Part of a small language model's weights.
Size: 15 layers, width 160, 2 heads of 64 (1 for keys and values), MLP 448 SwiGLU, vocabulary 1763, 4.73M parameters.
Architecture: rotary positions, biases on query, key and value.
MLP neurons of a small language model. Each row is named by its layer, matrix (gate and up: input weights; down: output weights) and neuron, and shows model dimensions 16-143. Each number is 50 + 12 x the weight over its row's rms, rounded and kept within 0 to 99. A neuron's up and down rows have the sign that makes its largest values positive.
After each neuron's rows, "fires on" lists the tokens most often at its 100 highest values on Wikipedia text that the model never trained on. A number after a token or word is its count.

L10.gate289:64 54 28 50 42 54 60 58 63 65 39 57 46 39 57 65 67 55 47 48 55 29 60 40 57 51 43 32 56 48 68 48 59 48 32 27 53 52 50 62 39 35 37 64 40 43 37 58 62 59 55 59 61 49 69 64 41 55 46 63 64 52 64 18 52 37 53 56 47 27 39 26 39 58 37 36 56 25 25 38 61 54 34 42 41 43 47 45 53 61 58 47 55 58 45 49 41 34 54 58 48 34 51 55 55 45 54 55 59 48 47 63 79 73 50 20 46 42 61 65 68 35 47 66 61 45 65 38
L10.up289:70 62 44 51 32 52 32 38 44 55 30 53 64 47 51 38 48 48 36 52 42 55 35 28 57 52 41 57 31 61 42 36 44 48 62 42 26 23 66 52 88 52 41 50 53 64 28 63 56 55 72 53 48 70 41 50 41 37 61 62 34 59 57 52 56 38 45 49 64 38 52 44 55 57 70 41 60 53 52 50 52 51 48 41 54 40 57 48 44 79 42 48 49 37 56 52 59 26 50 52 45 60 54 29 39 42 69 57 45 52 25 43 59 56 43 56 33 56 52 54 40 38 62 39 38 31 69 53
L10.down289:45 58 53 38 60 55 36 75 75 56 43 53 45 38 53 74 47 47 33 23 65 44 55 53 47 57 42 50 62 62 54 38 52 58 62 58 66 43 36 37 46 46 69 57 38 51 65 55 54 50 65 42 40 51 49 48 48 54 50 43 66 37 51 39 52 46 56 39 50 43 59 46 27 45 61 44 49 54 41 63 49 78 58 62 33 35 68 27 70 32 72 68 52 60 48 46 36 74 23 53 54 57 55 86 70 55 55 63 66 55 60 57 52 29 42 59 63 69 52 47 58 45 43 52 43 49 49 52
fires on: " and" 44, " to" 41, "z" 5

L7.gate185:44 56 34 61 87 61 37 39 49 44 66 46 46 53 14 44 58 59 47 71 50 56 45 53 46 38 37 57 50 51 61 45 23 70 47 44 72 51 50 45 42 91 59 46 67 33 66 62 54 46 69 48 35 61 48 56 49 40 56 54 66 52 43 37 48 48 45 59 67 61 37 42 39 44 56 68 49 66 58 20 50 43 43 63 63 49 54 67 52 65 38 45 42 47 57 37 53 41 33 57 52 41 51 54 58 49 32 54 30 38 62 52 53 45 55 38 33 31 43 53 53 35 22 62 50 47 51 59
L7.up185:46 34 31 48 60 27 72 31 48 36 44 57 41 53 48 42 81 59 86 64 48 55 44 46 49 44 54 51 39 61 49 42 50 51 45 49 54 54 57 36 40 63 57 38 36 60 45 51 64 73 76 48 57 59 37 51 40 51 47 60 74 57 56 58 56 43 93 66 63 46 64 67 53 56 56 46 61 62 46 59 66 38 41 80 39 56 49 43 51 58 52 53 43 50 52 47 58 45 52 41 65 62 43 29 53 53 45 47 39 52 70 29 50 64 37 49 51 44 44 58 53 47 29 58 59 60 69 51
L7.down185:44 65 39 40 47 37 59 47 47 45 55 48 70 43 67 66 36 34 55 26 47 46 30 57 48 39 71 50 46 35 59 47 55 26 57 47 22 56 42 35 37 53 32 48 44 51 75 47 44 35 53 61 48 53 37 60 38 59 70 70 42 43 57 68 45 54 64 65 42 70 41 55 48 51 21 46 43 72 42 43 23 58 62 67 60 31 34 37 59 53 70 43 46 68 64 37 37 46 62 43 62 30 44 33 66 37 51 63 40 65 50 61 48 55 51 65 51 51 46 43 40 60 67 34 48 30 49 46
fires on: "um" 30, "a" 14, " to" 8, "u" 7, "ia" 5

L7.gate441:64 39 56 45 50 37 76 52 53 61 37 47 71 44 44 34 43 57 18 54 57 48 63 46 60 50 61 44 54 52 56 43 36 58 64 39 75 44 55 52 40 74 63 54 63 60 45 57 67 46 36 26 54 40 42 54 46 69 57 63 45 76 63 54 49 70 47 51 66 39 24 55 50 18 41 39 45 64 43 38 54 48 40 46 41 31 18 36 27 54 67 38 44 46 57 42 41 41 49 67 33 42 34 57 51 34 39 45 67 56 59 24 37 37 49 61 57 54 63 48 34 44 42 62 51 44 43 41
L7.up441:59 29 54 52 37 47 67 65 56 71 45 41 52 49 27 65 56 70 27 44 58 53 65 54 42 58 29 46 55 50 56 56 33 50 49 47 52 75 54 43 48 67 71 60 66 53 63 40 52 32 37 49 56 27 62 45 30 63 27 43 61 42 72 54 47 62 48 49 55 52 37 73 57 35 37 48 56 59 44 42 42 59 47 52 22 47 53 28 36 44 49 32 50 36 56 40 29 42 70 57 52 47 40 62 42 48 18 41 62 59 53 47 23 28 50 45 78 58 59 51 46 54 48 61 51 45 53 35
L7.down441:54 73 42 48 59 58 51 49 58 67 45 42 54 37 37 18 52 47 35 58 53 53 57 44 46 38 63 51 42 19 61 58 44 34 48 65 48 53 36 67 60 60 60 63 37 60 69 65 44 41 44 49 31 51 44 44 57 28 49 20 47 51 51 53 47 67 55 66 70 43 38 69 37 45 78 42 61 45 59 34 41 68 48 44 54 55 58 77 51 44 45 55 28 42 48 52 49 35 50 48 62 42 24 41 48 66 62 61 29 44 25 66 29 38 52 46 57 30 59 52 65 46 52 47 58 62 66 46
fires on: "un" 23, "b" 14, "u" 10, "0" 10, "1" 7, "ag" 5

L10.gate90:49 58 58 33 49 52 71 64 69 47 44 36 50 34 54 58 58 70 65 54 84 53 35 30 43 67 51 51 40 65 52 40 62 45 57 40 57 59 49 46 48 66 57 54 76 62 54 51 42 56 40 44 54 36 55 43 45 33 40 59 56 57 64 45 45 61 54 85 58 55 38 70 46 32 54 40 51 51 53 62 52 42 44 40 44 42 27 39 19 49 47 35 61 55 60 70 46 66 51 37 50 46 40 73 43 33 38 53 54 60 49 28 50 45 31 48 30 37 53 38 31 60 49 51 33 67 71 39
L10.up90:57 51 34 49 59 34 43 56 58 46 54 42 41 20 47 68 55 76 45 52 74 44 47 41 65 61 45 56 61 57 46 46 36 55 69 44 43 65 35 53 63 65 55 32 41 52 71 59 42 54 33 62 28 43 51 40 37 50 37 43 53 71 51 84 65 62 42 39 64 53 58 53 80 80 31 56 46 44 62 56 52 51 67 40 65 52 74 39 23 32 49 53 34 57 53 33 30 40 59 58 52 42 32 59 43 42 62 29 60 35 51 57 60 59 67 64 51 43 45 49 68 30 52 48 51 61 46 40
L10.down90:59 59 58 53 65 58 62 53 63 50 50 69 45 52 33 21 33 66 36 33 47 48 40 83 63 42 52 47 60 52 57 50 58 44 45 34 39 51 36 69 35 32 63 31 55 35 61 49 64 39 36 67 33 49 48 55 16 42 65 49 48 38 52 22 44 44 33 47 73 53 68 42 63 55 36 50 46 34 57 52 63 43 54 56 52 61 47 51 55 48 32 33 65 44 49 63 43 43 56 58 30 58 34 42 47 47 63 39 51 53 74 55 70 24 55 48 70 44 48 49 44 43 52 36 53 55 57 49
fires on: " un" 45, " Un" 24, "1" 7, "n" 6, "un" 5, "ac" 4

L8.gate99:51 47 42 41 37 47 47 47 47 54 60 56 36 34 58 46 46 38 55 58 65 54 59 47 56 58 49 29 51 53 50 42 32 52 52 58 56 54 56 57 68 38 57 73 59 37 51 67 47 60 41 67 53 44 37 63 68 35 32 38 60 48 42 71 64 60 67 69 53 68 20 55 18 48 51 72 31 46 71 30 54 22 24 68 51 54 58 67 51 54 55 54 26 40 37 42 51 45 57 62 38 51 49 33 46 54 42 40 62 47 37 62 29 49 41 29 55 51 39 57 43 47 36 34 54 57 62 56
L8.up99:49 37 57 50 44 49 45 54 33 58 43 49 34 48 20 44 57 53 27 53 38 77 61 49 72 40 53 29 35 76 64 49 66 47 49 45 35 60 42 37 66 70 35 71 58 63 51 50 36 64 53 68 51 72 30 48 49 35 41 43 46 33 67 64 45 53 60 62 45 65 37 51 45 51 31 44 52 56 51 62 48 36 48 60 50 54 58 44 43 57 54 68 48 47 56 56 49 55 43 85 56 53 50 35 40 51 36 49 60 60 62 72 56 51 49 50 67 50 42 62 56 34 29 37 38 54 68 82
L8.down99:40 64 55 39 61 60 53 58 65 60 55 63 54 48 17 56 57 56 37 76 54 78 50 43 62 36 58 55 37 61 59 49 50 46 80 52 52 52 59 37 39 54 36 57 48 63 58 51 39 54 48 36 54 52 42 44 58 60 42 53 66 54 42 57 64 60 54 49 57 27 54 40 44 39 48 62 60 39 77 52 61 33 48 77 51 50 75 51 48 32 45 48 52 22 46 40 40 52 25 37 33 67 41 52 52 49 27 43 60 67 37 64 59 53 25 55 60 59 50 41 54 46 38 50 49 51 58 62
fires on: " o" 62, " c" 6, "oun" 6, " bec" 5

L4.gate220:63 62 61 41 55 49 33 45 42 42 58 55 31 24 40 66 49 50 52 50 46 38 66 42 52 20 35 61 51 57 68 45 52 70 44 46 48 47 42 71 75 18 67 39 38 46 65 60 67 58 59 61 52 52 41 57 47 58 36 50 65 57 68 56 42 44 25 50 51 47 50 48 61 65 70 74 35 42 40 36 39 30 54 48 61 69 56 53 37 50 42 37 32 40 51 68 29 50 51 25 30 47 59 70 34 62 46 51 70 45 53 47 33 64 57 54 44 49 46 51 59 62 25 51 55 58 46 57
L4.up220:32 57 49 58 44 67 64 46 43 57 38 45 79 56 36 52 42 45 33 44 40 42 50 19 67 78 17 38 59 53 42 35 19 54 54 47 49 57 58 49 64 53 44 68 71 63 45 44 46 67 71 45 45 57 57 52 44 51 51 54 26 55 41 44 58 58 52 45 45 41 54 48 65 65 71 37 58 53 48 44 50 30 51 59 69 45 52 65 58 45 59 34 47 53 39 64 40 55 50 44 48 39 54 41 28 54 42 44 41 35 56 47 34 47 37 46 37 67 45 87 40 55 69 57 25 58 48 31
L4.down220:48 53 33 42 41 62 62 37 34 61 65 51 49 54 50 67 55 45 42 62 33 43 47 30 52 62 27 57 64 44 64 56 06 54 46 59 42 41 50 57 51 29 50 53 58 56 61 55 53 54 76 36 47 72 42 49 43 74 47 43 37 61 55 29 55 70 60 43 54 28 68 53 60 75 73 44 32 52 51 41 54 26 45 41 53 53 51 60 59 43 51 53 50 32 39 49 44 68 51 37 56 42 56 59 41 51 53 51 55 46 55 44 61 58 43 47 53 68 54 83 39 54 50 58 45 44 60 42
fires on: "h" 29, "ro" 16, "sh" 12, "w" 6, "c" 4

L7.gate48:41 70 69 55 59 46 54 34 46 49 66 47 55 52 37 51 53 43 59 65 37 37 58 47 55 23 37 49 24 55 39 58 47 54 45 77 39 62 52 61 73 53 53 44 47 68 62 60 25 47 49 50 62 49 38 59 58 42 33 60 56 32 67 59 42 64 37 67 38 38 59 50 33 54 45 51 53 51 55 35 36 53 44 52 58 23 37 40 36 63 33 48 60 61 48 56 58 75 28 61 64 76 64 36 39 48 40 61 57 29 72 42 51 42 28 35 56 41 52 58 58 71 38 43 46 47 44 45
L7.up48:29 49 63 40 43 51 49 29 56 43 32 36 49 47 22 50 41 65 56 51 29 49 30 37 46 47 55 45 32 34 35 26 69 58 58 47 20 41 42 59 58 33 47 54 57 42 56 13 46 63 51 39 33 44 75 54 39 34 61 23 42 53 65 62 51 71 47 52 56 54 56 52 59 32 42 07 36 53 46 55 51 65 39 51 52 45 57 40 42 53 41 43 61 54 59 50 30 39 55 79 67 51 56 40 42 30 58 51 52 52 51 62 47 48 43 42 30 66 51 59 49 45 56 48 32 38 48 40
L7.down48:65 59 57 34 55 58 55 29 58 35 40 35 67 57 56 45 51 49 59 55 22 41 50 43 61 36 49 33 63 35 57 32 54 41 53 57 42 67 50 40 59 25 48 72 27 47 57 25 48 60 54 40 25 47 45 33 44 40 55 61 56 57 52 57 56 64 59 49 51 45 43 45 36 34 44 47 50 60 67 72 51 42 34 31 57 60 50 53 49 42 37 58 49 57 62 53 47 32 42 45 54 53 50 84 44 55 42 40 49 45 74 51 46 39 30 36 36 54 38 55 46 70 38 47 49 50 39 57
fires on: "il" 36, "c" 10, "j" 7, "as" 4, "ol" 4, "ate" 4

L11.gate119:60 85 63 31 41 39 14 60 66 43 60 25 25 26 35 47 46 52 45 46 61 66 47 46 55 56 47 57 49 57 66 53 56 44 36 45 69 46 70 53 51 41 65 42 59 62 47 56 42 66 46 67 50 58 60 58 42 26 35 47 58 46 47 41 68 39 59 51 59 50 51 43 37 45 57 43 45 68 55 58 45 66 46 40 58 64 34 42 60 28 56 57 56 39 58 64 78 52 68 54 58 51 56 23 60 47 70 60 52 50 33 53 53 37 52 59 42 46 50 56 56 46 54 61 44 63 49 57
L11.up119:69 61 58 69 40 60 67 66 47 44 52 42 58 42 62 59 53 62 45 55 44 47 26 54 55 57 32 67 56 44 50 43 41 43 47 56 46 50 73 63 38 58 49 45 40 74 54 50 41 51 46 36 44 45 56 46 45 41 72 45 73 53 68 61 71 56 64 32 34 24 63 62 64 57 57 65 68 55 48 57 56 50 51 76 64 46 36 71 22 54 42 43 47 35 42 31 81 45 67 61 61 28 51 53 29 63 54 48 44 63 63 71 37 32 25 46 41 44 52 57 58 50 56 52 55 51 46 54
L11.down119:31 57 40 43 59 46 50 50 51 53 54 46 51 51 48 52 39 47 55 46 39 39 40 37 31 50 74 34 45 62 45 68 10 34 65 55 60 26 41 60 54 18 36 26 43 50 46 44 52 27 61 70 61 50 34 61 59 52 54 55 65 74 58 57 46 69 50 72 43 71 61 47 42 56 30 54 23 59 53 47 36 41 39 66 36 50 49 44 47 34 52 38 57 58 39 39 40 73 36 63 47 52 48 47 50 35 66 54 47 51 64 45 25 54 59 30 60 69 51 66 56 44 53 53 19 37 57 39
fires on: "n" 16, "c" 14, "-" 13, "v" 5, "ver" 5, "w" 5

L12.gate419:44 49 39 40 34 41 51 54 28 72 57 65 42 40 39 65 55 41 43 35 65 32 49 33 64 66 58 51 57 44 46 30 58 58 32 52 68 54 60 33 24 25 30 45 54 38 49 46 51 56 49 70 59 41 36 64 39 43 57 25 60 43 51 50 55 27 60 64 37 41 63 34 66 53 52 32 49 36 46 23 55 76 54 63 58 54 37 28 46 57 15 61 42 50 60 49 77 44 40 33 44 50 57 40 51 54 62 63 62 54 32 65 60 51 47 59 50 49 59 53 51 49 41 56 55 42 62 45
L12.up419:50 39 46 61 39 56 15 47 33 55 70 54 67 40 51 56 55 60 27 43 43 34 45 47 52 48 42 55 52 72 45 45 53 56 52 46 44 59 60 44 55 28 28 55 45 50 31 46 43 36 63 55 67 41 59 58 54 44 59 36 48 72 51 30 63 46 42 42 62 67 71 68 46 52 50 45 58 47 44 38 58 49 37 66 43 57 27 49 66 33 26 23 35 45 57 64 62 59 47 44 60 65 61 43 44 55 67 46 47 68 64 53 22 45 43 49 61 30 56 50 48 85 57 62 49 53 50 50
L12.down419:78 34 52 42 61 40 49 55 61 44 46 59 64 35 58 48 53 56 39 62 66 52 57 61 41 71 59 58 36 61 51 36 44 33 44 23 59 53 36 47 39 67 55 35 64 57 64 61 61 49 48 59 23 54 30 53 62 22 83 33 47 55 79 60 51 50 54 57 44 46 31 36 47 24 64 44 49 39 49 65 52 51 46 50 48 44 42 40 34 57 73 63 46 56 32 39 49 69 55 50 47 50 47 36 45 47 67 46 52 59 64 39 55 43 47 45 46 59 34 80 72 60 61 38 52 51 34 32
fires on: " Le" 26, " He" 25, "e" 18, "he" 5, " he" 5, " She" 4

L9.gate196:46 48 53 39 48 72 48 46 58 57 56 44 49 48 29 62 53 44 55 58 48 55 56 68 62 53 48 58 40 29 50 38 43 72 44 48 42 30 51 47 66 49 83 37 70 72 51 57 49 77 60 58 52 49 52 53 35 31 51 35 35 72 52 37 59 44 34 58 46 43 48 25 54 53 68 47 44 66 65 54 56 42 67 47 43 34 52 60 35 53 68 48 62 41 46 47 43 35 42 67 41 60 50 43 50 47 64 71 47 51 29 48 44 58 72 32 42 40 49 59 59 46 40 56 50 54 56 62
L9.up196:39 27 41 48 27 57 51 59 65 64 46 53 54 63 56 37 53 74 51 45 43 57 48 53 45 46 73 43 20 57 54 57 52 60 45 28 74 33 53 58 39 66 37 32 59 41 60 56 57 55 45 50 42 58 64 53 29 67 56 40 33 51 50 78 45 41 51 23 51 28 48 39 57 35 44 35 65 57 62 40 58 48 52 48 38 60 35 37 59 38 59 54 45 54 75 66 51 28 58 51 47 68 46 56 50 41 38 60 74 42 43 49 35 56 51 53 49 68 54 33 51 60 45 62 65 49 36 38
L9.down196:55 26 50 57 66 59 46 52 35 52 33 20 54 38 49 27 60 47 56 54 44 32 39 51 67 66 40 44 47 50 60 66 55 63 56 73 69 59 59 47 73 41 63 30 49 30 77 67 46 54 49 46 61 42 28 54 36 54 69 38 26 27 59 62 29 52 47 33 65 53 46 58 41 55 56 39 51 41 50 33 48 75 53 68 47 48 55 26 53 59 51 45 38 47 54 73 42 38 54 41 46 54 40 36 45 59 41 61 62 58 35 43 37 55 52 63 36 56 64 52 59 63 32 46 31 45 39 42
fires on: "enc" 20, " Y" 17, "anc" 16, " C" 13, " y" 9, "ant" 8

L6.gate102:58 64 39 25 48 41 58 62 42 25 57 43 38 59 52 49 36 44 36 40 54 61 39 41 49 26 62 64 42 60 39 35 68 76 39 33 51 51 40 65 35 46 50 41 43 48 45 75 52 28 49 41 47 47 53 39 45 31 44 38 61 60 33 57 52 18 73 50 32 38 51 36 42 51 40 35 59 44 28 41 51 63 39 59 37 35 32 53 41 55 39 26 55 51 43 55 37 36 39 38 42 60 69 55 42 51 65 49 74 44 48 59 57 40 63 51 30 48 26 38 42 51 66 57 48 47 80 55
L6.up102:54 38 23 61 49 57 32 68 60 51 52 53 68 47 71 69 59 45 51 57 37 57 69 37 75 51 48 47 66 67 49 37 60 45 47 42 45 58 64 48 47 61 68 30 68 56 45 51 45 51 75 43 61 56 37 61 35 57 58 50 61 70 54 58 58 42 62 57 46 57 63 59 27 57 48 60 56 55 43 64 56 41 34 68 54 62 46 54 55 43 66 30 43 48 34 37 54 35 37 25 33 75 40 34 74 66 54 35 27 68 54 40 54 47 54 49 61 40 52 48 53 50 47 55 50 54 72 56
L6.down102:28 67 67 41 33 58 39 46 67 57 57 49 58 54 67 27 47 48 56 70 51 44 61 36 56 61 39 34 79 61 71 53 52 31 48 75 48 46 58 42 60 68 46 42 57 41 46 52 45 52 40 50 27 54 64 39 53 52 63 61 18 40 54 47 62 48 40 41 61 71 40 60 76 49 44 61 33 35 51 65 47 33 54 57 36 52 75 66 61 28 40 73 35 60 42 44 40 47 67 61 51 54 56 49 63 54 42 35 32 54 63 53 62 51 37 54 68 35 70 69 42 63 36 40 58 57 50 33
fires on: " He" 70, " him" 16, " he" 13

L4.gate20:39 55 47 64 46 41 40 63 51 58 52 61 29 51 63 27 48 38 44 53 69 48 42 32 59 52 44 45 68 53 34 55 73 48 47 35 47 30 57 25 41 40 54 60 66 41 32 63 54 53 49 34 51 16 36 62 30 51 37 52 46 46 57 41 53 53 48 64 44 58 49 53 39 46 53 49 46 58 63 39 37 60 75 42 21 32 55 59 61 54 57 34 57 31 51 42 58 38 71 58 44 52 42 42 75 32 52 85 51 43 38 51 59 42 60 44 64 57 48 47 66 46 34 40 59 64 68 67
L4.up20:50 47 57 59 46 62 54 52 56 85 47 50 42 61 35 35 43 66 49 50 40 65 36 41 67 43 41 47 57 26 34 62 43 60 54 54 62 41 54 27 40 33 73 41 61 57 50 48 51 63 66 51 46 56 55 56 40 44 58 58 52 55 40 24 37 31 55 62 79 46 53 40 41 34 52 50 52 36 39 57 64 56 50 54 43 34 54 55 48 50 51 41 44 51 52 36 78 59 36 38 83 62 56 67 58 65 58 56 62 30 29 53 58 49 70 43 62 42 59 29 61 51 57 54 47 36 55 17
L4.down20:58 63 35 35 52 52 52 50 48 43 66 56 47 71 27 64 46 51 62 55 51 51 47 55 30 46 46 50 71 72 43 51 48 38 53 49 38 44 41 34 47 70 37 38 34 74 55 66 78 53 33 67 58 62 09 42 56 41 57 28 49 73 45 34 56 46 54 58 36 61 66 34 72 67 37 41 33 49 46 34 64 54 45 46 52 63 52 51 45 51 52 66 53 45 33 56 33 45 49 46 58 43 51 45 62 56 52 49 58 32 32 49 65 57 31 56 47 44 41 32 42 33 42 44 50 39 59 23
fires on: "==" 20, " for" 14, " at" 12, " to" 8, "===" 8, " are" 6

L4.gate406:45 55 37 52 73 43 48 62 72 64 35 26 43 46 61 58 36 45 71 83 47 19 69 51 52 67 41 54 47 64 56 41 52 46 43 37 65 52 41 49 44 65 47 42 40 47 50 41 57 60 39 52 41 35 41 65 48 79 39 69 44 52 58 26 56 47 64 45 74 33 47 55 40 44 44 50 44 29 43 61 65 65 42 61 47 52 61 62 67 34 24 26 44 46 47 54 62 64 38 52 70 55 44 42 39 50 39 70 50 39 52 47 43 61 64 34 43 61 43 53 47 50 55 58 62 55 47 49
L4.up406:53 50 33 33 59 32 55 29 61 59 56 26 47 52 41 49 37 50 54 38 72 44 62 52 38 57 56 65 42 68 42 42 30 51 53 29 50 62 49 53 48 42 50 44 46 50 47 49 56 46 62 43 38 39 46 46 45 44 09 45 51 52 32 55 49 49 22 55 65 71 28 67 75 60 43 43 33 40 48 22 67 56 58 35 38 44 61 37 36 62 68 29 54 45 50 37 44 49 45 49 35 50 45 43 50 59 51 42 47 34 35 55 44 35 75 35 26 47 61 70 24 41 54 66 43 54 51 73
L4.down406:32 42 47 40 56 52 50 64 54 39 44 49 71 30 65 33 48 07 50 41 73 59 60 57 52 69 17 51 84 40 64 36 53 28 30 71 44 40 48 49 48 53 42 56 52 36 43 55 63 31 63 34 38 42 45 51 67 56 25 44 39 52 59 65 51 43 59 62 47 47 38 53 61 50 40 49 50 31 55 58 52 56 55 53 45 49 64 48 66 31 55 53 58 69 44 68 40 66 33 42 41 58 60 55 51 50 70 54 48 48 43 40 62 43 63 41 65 72 47 69 40 52 47 56 64 54 47 49
fires on: "ed" 25, " and" 22, "\n" 11, " such" 7, "6" 6

L9.gate18:43 52 43 32 34 60 53 38 50 50 38 59 49 62 36 38 46 48 40 26 42 44 33 64 71 52 45 64 42 48 61 57 34 61 39 46 34 53 36 43 58 49 28 39 72 43 43 59 42 58 32 52 57 65 61 77 45 42 52 44 48 55 36 61 73 65 41 63 52 52 48 47 57 40 71 55 71 27 34 53 58 47 46 47 55 58 45 39 61 37 38 43 50 57 38 70 39 34 50 34 57 60 44 52 47 62 61 85 60 36 55 65 44 25 53 51 49 46 62 65 51 56 52 56 41 42 60 39
L9.up18:47 61 41 39 20 70 35 36 53 62 47 52 39 70 38 48 57 71 63 59 25 60 67 48 50 39 46 41 37 58 33 34 31 64 50 49 42 37 50 58 40 73 72 47 64 43 54 69 52 59 56 39 48 27 48 56 51 39 51 36 64 49 42 43 49 39 68 67 58 57 51 59 57 57 57 61 59 47 56 63 50 36 53 70 44 41 61 31 69 55 69 66 42 68 40 47 53 19 53 57 49 54 39 46 26 49 66 59 51 54 45 49 14 56 39 40 50 63 40 50 48 65 57 28 64 45 46 34
L9.down18:53 69 68 48 45 59 61 49 55 53 41 44 48 72 44 32 50 59 39 39 51 59 56 49 38 40 36 36 57 57 49 58 53 56 60 37 44 46 55 40 38 72 42 36 49 27 60 71 55 70 55 58 71 44 35 57 25 39 41 45 55 37 57 57 55 75 68 67 67 36 65 57 55 42 40 55 45 61 49 75 37 53 58 26 39 58 63 24 42 46 52 55 37 52 44 71 57 28 63 51 44 62 55 49 53 40 60 53 63 53 59 53 40 36 77 54 41 56 41 49 60 34 42 52 42 25 36 45
fires on: " Y" 22, " to" 17, " y" 15, " Wh" 13, "h" 6, " both" 6

L9.gate285:46 50 53 48 55 48 75 70 50 62 50 54 41 31 68 45 41 39 60 68 66 21 33 33 11 41 53 56 36 79 68 64 43 57 58 62 65 36 39 35 39 56 55 52 53 40 46 39 48 48 53 35 62 58 60 34 69 49 64 28 48 44 57 42 58 35 41 41 25 48 57 40 37 43 23 49 56 48 18 36 47 45 51 51 75 63 43 44 45 44 44 63 63 62 47 27 49 48 65 44 47 44 59 55 52 61 56 59 58 38 42 58 50 52 57 70 58 41 45 37 60 65 46 63 32 42 37 59
L9.up285:52 46 39 56 51 33 48 50 73 39 72 57 39 61 41 38 64 50 72 44 62 62 34 54 42 61 29 22 48 54 49 75 53 40 52 59 30 46 50 66 47 82 28 37 40 29 52 56 40 54 70 59 54 65 54 51 70 60 47 52 63 54 56 61 65 55 40 55 43 33 60 65 36 47 36 38 63 56 33 39 53 28 28 61 49 59 39 28 67 43 61 54 56 51 45 43 61 37 71 45 43 60 50 62 63 38 56 61 55 49 60 40 52 28 32 56 62 46 59 62 57 41 55 48 50 56 64 46
L9.down285:29 36 38 66 54 51 49 60 28 49 58 54 52 49 44 45 65 43 62 31 51 44 45 54 53 49 46 55 47 60 63 42 38 38 30 53 44 46 68 53 58 63 62 44 38 52 38 66 60 42 38 52 36 47 84 35 59 34 65 43 43 24 40 62 66 44 58 83 37 42 46 40 38 79 58 27 64 51 32 58 47 47 80 60 35 50 56 58 54 56 52 58 63 44 50 54 44 41 42 40 53 36 36 56 21 47 54 37 53 58 44 48 68 42 32 69 69 58 63 49 42 63 38 44 40 39 62 40
fires on: " that" 23, " which" 23, " who" 10, " they" 10, "y" 10, "ers" 7

L11.gate258:62 51 45 45 42 35 60 53 48 30 50 47 54 64 35 75 37 44 41 39 57 48 38 58 16 44 49 49 57 51 53 55 44 48 42 43 50 46 52 59 53 52 53 64 51 38 24 62 50 49 40 26 55 41 45 71 47 44 58 77 52 73 48 27 56 49 47 45 50 30 59 67 45 51 55 50 42 33 39 40 23 55 56 30 55 70 57 40 48 49 61 41 44 62 55 57 39 66 66 53 47 31 48 36 21 42 39 38 69 43 57 52 55 58 34 62 43 61 51 47 54 33 34 59 47 54 64 49
L11.up258:71 64 65 57 49 44 37 57 56 40 17 55 45 55 58 55 38 42 41 37 56 44 61 44 45 41 48 57 38 27 61 41 47 37 44 46 42 42 63 57 44 31 42 41 47 49 25 49 54 71 71 62 58 48 40 59 63 56 25 48 60 50 42 63 68 51 34 37 32 37 44 28 50 54 30 35 34 70 15 57 65 38 60 50 36 56 61 51 36 56 47 31 58 27 53 51 28 51 56 34 54 44 70 57 65 59 51 53 55 32 33 60 77 68 44 50 41 50 45 62 52 54 58 49 30 66 56 34
L11.down258:47 54 67 47 62 55 35 40 39 46 40 44 63 47 24 51 63 75 54 02 40 49 55 57 58 57 44 44 32 70 54 36 60 49 67 49 40 43 37 48 41 35 77 65 36 67 63 54 39 56 41 44 67 67 69 45 58 46 40 44 35 63 55 46 47 26 50 52 60 62 48 33 34 37 46 50 48 44 31 50 61 69 28 57 48 61 55 40 59 53 51 57 57 64 59 63 46 53 39 48 45 39 49 45 49 43 54 62 74 45 56 54 47 43 60 65 52 69 65 30 60 52 54 55 30 48 54 60
fires on: "," 53, " and" 39

L4.gate335:54 31 33 36 50 75 55 34 36 58 57 41 55 40 62 53 41 50 45 60 43 39 60 60 62 62 31 50 36 37 49 35 38 39 57 42 45 48 60 58 48 74 36 56 58 40 77 47 33 56 35 33 33 29 44 41 48 69 60 49 46 55 31 70 69 61 54 60 58 71 42 52 42 46 32 69 54 64 28 52 46 60 56 34 42 52 63 59 83 46 18 45 36 32 59 59 35 46 45 47 61 39 62 49 38 40 51 33 44 48 52 40 53 63 67 51 24 54 40 55 57 52 54 51 41 46 63 53
L4.up335:49 49 58 30 40 64 70 61 37 58 54 36 47 55 45 30 31 52 42 61 30 42 56 47 71 41 51 42 33 36 67 47 59 47 50 46 46 45 59 58 31 44 51 47 57 58 65 57 48 49 49 46 42 43 47 28 38 72 53 40 53 81 44 56 64 84 53 55 70 71 53 32 31 40 64 45 50 36 53 56 43 58 39 52 69 55 82 47 59 48 47 75 44 41 57 59 56 50 41 50 36 38 38 36 55 49 58 38 47 79 37 43 55 55 64 47 39 50 43 53 40 52 40 59 52 50 46 36
L4.down335:63 62 56 44 37 59 51 47 72 62 68 46 51 76 47 57 62 58 60 40 45 51 45 37 58 39 30 66 36 71 35 71 56 48 43 32 49 40 43 66 56 36 42 49 62 78 54 49 32 37 31 50 49 37 58 50 46 53 48 56 57 64 51 30 61 62 45 52 33 40 49 48 83 46 52 56 47 41 54 53 51 53 53 64 45 39 57 48 39 50 77 60 26 49 45 27 55 47 37 75 71 78 47 36 61 41 65 67 43 44 66 63 52 41 37 46 38 32 65 32 44 38 36 58 42 59 37 56
fires on: "ing" 34, "ult" 12, "ul" 9, "al" 9, "l" 9, "if" 5